config.toml
n_head = 6
norm_eps = 1e-05
z_loss = 1e-05
MLP neurons of a small language model. Each row is named by its layer, matrix (up: input weights) and neuron, and shows model dimensions 0-191. Each number is 128 + 24 x the weight over its row's rms, rounded and kept within 0 to 255. Numbers have three digits each.
After each neuron's rows, "fires on" lists the tokens most often at its 100 highest values on Wikipedia text that the model never trained on.

L3.up263:128113130118139138143112130154142165118141170104176113106135113164106101102118125108128111142119128105164136062135089098162122141151166098131126153129105138110086164138145091125114112070106146124205100133132141120103146124126102122138149145122092170157126142117124122132101108112090149146149140143121102138136139116091120125086112158176155099135115118123152133103159121121126136153138115114114109127177126131124115087125125133127083134126147136126151102137112144125168108177069188107104113103134103118139154126115116170098165165092157144206132127124118139116094112137137165142
fires on: "ing", "ising", "ering"

L10.up501:131109119141087118098137146140062137156160106130147106131113111106110157094142149098176116143114089128138123195142134107123132122141104104125120132142129129115119091136121134150108128101099085122098145129036093106132121109121149131117140120112130167099129151126122123122171147128144117121185164115100125115138093133122172078114159149129116119161143142102166138125144110170144147194106130124137165110135141069131133118169133076154144099119158108108170131161132206158136146133141101119135120129111091145148144134137135123102156108132112134127113142102126127134120115097109122155
fires on: " T", " H", " C", " G", " L"

L2.up110:123109119160138126129092174113124176070121134123143119137128109169135098138144112150096097129118091094107119136126132134145108108108119112132104108117148115138135175137138124156132149152152149128134199080133165115108106099080117104144170107123147128151143120124131139074075139115118091124106120102136077107174146146136132143112095119148147150140141181153110119133150151162163126073100148123097149147089151147161164095173142136121152119120104149069125097120129166135146081125122104144104139143116136132128137120140125101161153130174135116106144120164094144133109168123120136163
fires on: "',", " ", ")\n", "'\n", ":\n", "\n"

L8.up246:133151108133097126123143177189104123153122107177102115133119105119127150089113171155081115162131142130119127122112082117111158123105094119155083092104090101096133129135175119132137112124115144139131096150108134091115163096136135146126148095135147121113121136117101152157124177126092124122117144123104060090170125152137129140151145138125070084128116104144193133124126110135122145135129096151147152104164136128127144090171186127144091130133119163101108143142133123137144115137118094179119130122104108121135170118123111129122133124151136135179108103128132176096151112140122157173
fires on: "w", " Pr", "ab", "r", "h"

L4.up114:139144148153099121119102149117125136119129087142098131113152126152160170135102153125148104081118105095121176116180095117175115121131128130156112124134168146129105123088097102148130080100147147126126159147147143088089126127100174096155159145132127138124152102115105125140119140122094110141148101132162095123171151153117086114171096127115152193116164146150121106161144123136110146067097136127119137148101123123120153146161104109130111133132125120132130098166129153145109130142102124163166150133096068129124188137122106092136130099143109125084113134115166116120123186155117129109
fires on: " "

L6.up750:113123129141102106102121142128142146163114112120118159098126125087121080117131110134138156153168135148128152120091120107125170169135147122097072105129150081132072101093145150146125147093092118090118151140133117111141152098147139158134137120097160152136133152118146150133141147090140162108078147164117143125148134129100138147122072146120188173163128094114172135134103109133127097140088151114175153134152118116139155156166105096153080116091169126101119127142113123105117102157119124116119144088100128107141160130156119101124099146110153148148078097153137161163147146135150113122
fires on: " the", " a", " not", " for", "fl"

L4.up126:079156125155145122108163146142101110098118107197105138142132151091138136150116117133141101092114119125103120139080123176162170145108118093103141153086142117157147139119131145116101147111148150129105124085115114118128149108162181106124142130164130179083101120132120161092140098121117145131138122117131153164136176141130114173107128154104163130129164163105112118136120135140122167098106144160126154151126109106107140130084139125084127103154087124164161100114109168149118111148133133151106177122136072138126135130130126096147117120127114112116124074075164105139147130103147133086
fires on: " |", " G", "e", " P", " B", " ("

L10.up556:138137099102149121132125134114110091096118130145099139139168136131101134116152139113125154123152127116147094123082119147121126133108103119184140105130157109154104105153103105157123115103124110137097105207102114109135161104136102140150128137107125162120154113081129146114111134108181166131136122158093141132144137137112172101088149178110120110073101173138111097138147118124141094114141136136137130121167128105117145129151101075125167129128163115153096120108176182120097128139122187131134135093166113152144165146140105157107138137078078154105116093162136121115140147138153115151
fires on: " p", ",", " \"", " is"

L10.up626:111099104120157142120126181157121131148139140131136165117096150118147120070136148148129139121123095130106133144157189098084154120117134091136103134117114178148086114124122138116159120165109087122108141115133126098158155086126172149120163106152073153131123138114110143128070107145102123143139148163106141092181161131125185113127127161125148124118105118126125109132137141083115114140118187099120123093142124123191176083107131125123138129158107114121188132090119130098158096120124123140126106125133090138136120114146118083117097157126112117112135143144167138112151114111098149148
fires on: " H", " St", " W", " C", " No"

L4.up734:105109103108084069154125118156065094095116087150125139102128130124134159129108142142120154143124146102074153181095144107158137116134092098139094174097128105113114151139131116130091142105144123145096131119136132120130121121136127095155070177091152141084152130108156134121160144125101147154136130121176132073137150074157143118116138121112116149122140158125168122122132133146146115107123115175135130173124129134169077104163161121112132096136129109162129154136082137122160125152114123146122170116158109126147100174122091107135108151109143124128193127128135130138135153127114117129
fires on: " |", "s", "is", " G", "A", " votes"

L8.up350:144152117097119126120138116103131143164160123158160093155191072165155105105126130116104108130105139169144113099071118177141111124135110089140139131121136107121104103129127120126097097110075118098126094142103104112146127118148099152145148149134123118135149111069125160152166110128145137148150142127135153123143144137110140105135120145124128092101166174115125077110127118168091136124085136130170158114142146129148149156123097123154117108135127145101124090084157140158138143151109163128102185093121162113142142097127104112118140129120113119154144095114165123130136152108188183163
fires on: " P", " is", "p", " p"

L10.up121:082129140146124116100137147115168118120121144083084112138172109131143104119111121169141102118148095108151097155141119094107152117125129116112105204143087157139107140204121131146104100117163148121105148153105122106164117086118124113177096169138138129113096142119152124136099140133092145156114178094090112119121119131112093144176138144137106144141094121137087069176143138123143166128159143126130109136150146119140109154141146157122144149077083104160164124153100116124115130138138108143145138138110149146134140124108104132149113139150101094152132111086107140147085107107100125115
fires on: "a", " Ma", "u"

L8.up184:128103153136108118081125094137123158150147148135123191134108110127114121070143077130145120159152157102125157114122098151124092119138126131110159128123117099143106112142155117193121154121113110114148107122133123124134116072082155138155153095137125173135129147114109121121116143123197181069117141112096152096126154111092131115087110137131149106098123112149122145139143142106099124159159144111139138113121133108140149126165139121113097180150154115115099111091143157136122103131090097147121129085089144146169121135176071134110125119146146091137164134127158132164150147119099125151
fires on: "'s", " the", " \"", "0", " a"

L8.up227:101130108104107155147135134144124149092143096146139127149116156140172129051110152136138153096117106098150103143149155116104123147101129143198111096119152097128079121142156163100127183133146144086099101112130098098144126129097112138107130123113125087105157180130136112152158160091115136105133128114096086128137146124129103097123141151080121114116102134154167136133108117140107159157115156137130124139108096095145112098147169148164122115149131129097148056101105116117130151125104141146118147133154158125137139088147150136120157100131104153123151183147178150154108126105140133139
fires on: "w", "ps", "ew", "H", "ab", "id"

L8.up682:121098132129147110079170111157094074147174104125129127151121125164136083137126156131163141116167108135122130136129148141129132132148135136125128154128133103094170116121128098129131133089115186181143135122139150106127090095153119114111149098080105097124126186147091110135123160101112126163094141120157091133102100134115166134124149148128129133135101163144117095121123126104103166138119164132104130176093154123105106126137087113101128166115150146098179127143110139108124128120110069123124082155145091121146169111111134164121196160145166139156147123114133105155101122111129116129
fires on: "m", " of", "l", "c", "b", " "

L10.up377:115080094119128146107109110164123137086172138100131104135090124093103134127170152107122151142100120099089149108171172138135128171119178158158108149136168170105114149166165127144108144083102099126122082130121175160080152143090143141123152162132167131145105130122141153151105134099137138164136117125155128101114135119143162129135098131117114122135107138102109162153141109129134097126142151105118130088108180103131137130152140144115114107105132094121144153138105126131123197113126114118133168112158120111159102139168099122087107099155130139090126153061131143095129128123137123140
fires on: "ul", "v", "u", "i", "ag", "n"

L10.up581:127084129099147119115130127117119090076157137119117123115062162119112164133135133142129163152139096101119119132149161082085139128109115094149140135174106123082162118158150118121104136130090096175128145118079163112109144128113138093160141167107149126146132088111088168104146126145096150164114097130115133140105142144148119166111136134116144107131150107090110119128091098131151113104149167104144127163168127169098115156165139131145088144126172115124122152101111115155138199117151121121130157125116136134127143135130156143104116090159104130127157107066149125103116163143143113129
fires on: "ul", "i", "iz", "u", "er", "tern"

L3.up652:108106138138138121112141151122159121117151110110093141121151135153119124141131148096161157137100137107144151132186125116168102094141165109144112130093199090154079115113084089164163142146132152140157180087122163117125136125113090101158146105131089124119131125110167151137122124124107124129128137131112138093144156142090136137162118109105141149140148150089107168117124123153095108120135187106091085093092153116139144135135105122149140121119129119094103120166169115149076136130082134100144158136093138134089161170109116121107131114116155123094129134099116106146131163152082123149
fires on: ")", " (", " ", " |", "aged"

L3.up240:112153124157117092122144133130111089079140103162123142139168167095137126113105152150121128132098095092123067156043097119147148112161120133116106139098110125112154137105110127140111134185142147095143120099106138144107133113128145104168132147099134145100144145154134147138151142139143155169101129125155145109175201111093095153113092150131080131125119143149142112091076126124130117180118155127133158139126137106111129146110120146120126117160101122152127086121118160107157132114149142158099147136135100140191114141150109127142158191144131103133118125123113110123173115116129117117
fires on: " k", " |", " G", ",", " to"

L2.up103:127177122136128126132116131135177135117148132124068158083115150121133155148136134115095148142149145130099130140113122124077112088125154109176142145104099175133108116093122129104103137089139155129156148096141110156145119078130169080136130120127073180132118143125144161130151097137126089136134072117140129122158110112127115163115086114128159100153093153119117138102091096086135162136130117156169121153140107133174162145142104098117147150154133115075126127121120174131128148123134142162125112114124162147117139112081119130162114140143144116142154091091092169088137142152100137146
fires on: " en", " man", " comm", " enc", " acqu"

L10.up369:162172181147139100123149099109131127114103094083093088113099114127152149128144136164151117140137105117167156140121105124150121115163095112116134193147134072136092157171154138070094122121087119148112125148112132144156148100088134110107142147132067145133132126148103119119118147139118131163109119104139092120126136166101116099172135143125119126169158093112150149146128134159114168110129132135123099129117164092098130120132101183119120150113122095129144113150099136096168166152141154132135137136068143120138132115116118140135131156136102136138122107110088168142137134118079084158
fires on: "a", "m", " m", " rem", " em"

L10.up260:122121120081095131157109132109148132125171082129144106142173093110115126104116120098131129151138077135141133113094149174137153163146133105138097159113159121138123133153134115131138110120124114114107131134122146120123152117149194115093122119126107140139125127142113105155160158090152096173144163149104115100150125131091145137133079109133089159122105120160104115130141117175124128208103117136103143135152146123109134099123151084145114108110115130101151134105181189112157124150108066126090121109169101135120144119125094186109136081118130138096107113133176136138133100131156127120
fires on: " P", " C", " p", " K", " G", " L"

L3.up381:131131148124134165119119103099131156097123143104170123133126113156104124146122171139104113161131146144169146114136166151114126148115157102118151157145148109115081124111166088141127173123112131121113133129159146102135141124134130134114136126163101120121117141127117045117126074128113121092159114135152139128136130110122136135104130102179119068144121137157134132112113093107138163089132117119134150172108161097097109114141117129136132106084172114150157139148144140161159119181085162061079101109108148152111152142115088122130121125144114090138169114081168134122129164114161157152
fires on: "ed", "ing", "orn", "ced"

L10.up588:135142111129146158096135115139148102096140182159116138101126094126132146149146109139093139157169145126114093141110107133159110132112118109143097101190127139082142115165129152113115123128083127103145137112153132141101124162106155151125144097118151114120117071113155132176154136124119131143122145131175176115134102120108107138153136139149118133102161105100100135126121142097086159170153081142103156129115128102090102127168101124124151120160100098107137187091149162153139170120145135170107142148146092134091142135096133086099131127166133108115100125112173145123090097090112130157
fires on: " Th", "ag", "th", "p", " th", "ody"

L8.up432:100141150112125151133129123179151125135159119152117116101151112181116111152145174109173152128089104110153139134123076093140173139108123120131157152154166123113122133139110091157143120122099136130156096122102085122176121127121129114078125152119138100111160136090099104095174143120123121167110136151108109141135109093137138149078086135104157119096173129109137094140125131107095140124138182136125100133158161080136160094122117145129112132127175127116179139150135120133094110118128178127091130099147087079161125152101117119110146095105123152119173100150121133140112102137124142133
fires on: " be", "ian", "un", "ing", " not"

L10.up566:135126085131125111080121160138147103121154111145145159125139130170139101140110139112089126091120132133104134145129111154129136174183137087126124143160166144138108126124138157122110152106096091123111147100091138079150157125170162123099154115138125139163141107140111119132132146112167113130147172159105121098149138127140151098108149158159151127112122155109111106140104162102167154185080125124081147099130135079125145103150138089134125095152159119072120102107118129118137131077123165138181137132155147145104133118155103097118092089117109124164131140115148185148110128121137122168
fires on: " C", " P", " A", " H", " G", " c"

L8.up425:139114100104081159077120136096155120114138135161122152108158087136136120143120114113168122111148122154139169080094156146118165178156158153133128163162101106123115105137134130132102134108145126154164154153119116126107118115087113148112115093140140143136156144147139092123130120136161106086096118127107066126085105131113108180142110144129152120145089138109110117143113114134144185118105122119111136147125117129088114159140114087151132129112109147083126107182137116084182132112114093149173145140130112116176142095119110132125160112122120094120155182124156104129157166125159149145
fires on: "w", " w", "f", "c", "b", "qu"

L8.up291:112137080158108154115143117114140123116144129110117157080137167085147097133141080143121177114130108120166073138100126142146147169081085123204128127141114131110115110147127133086169084156102123159141123134165086139129153117109145121162122101149129122161155132120124137111213146066079131156099147157145177130127103116144122130138073152120133107122144121146132110117131114135151133145116135126140151143104129114121139136115131066116139146175145160087145148095159171157142110139109135131112132144124103117145130127124136109110113134118149138122141109118112110133138081112104134158
fires on: " Th", " th", ",", "ch"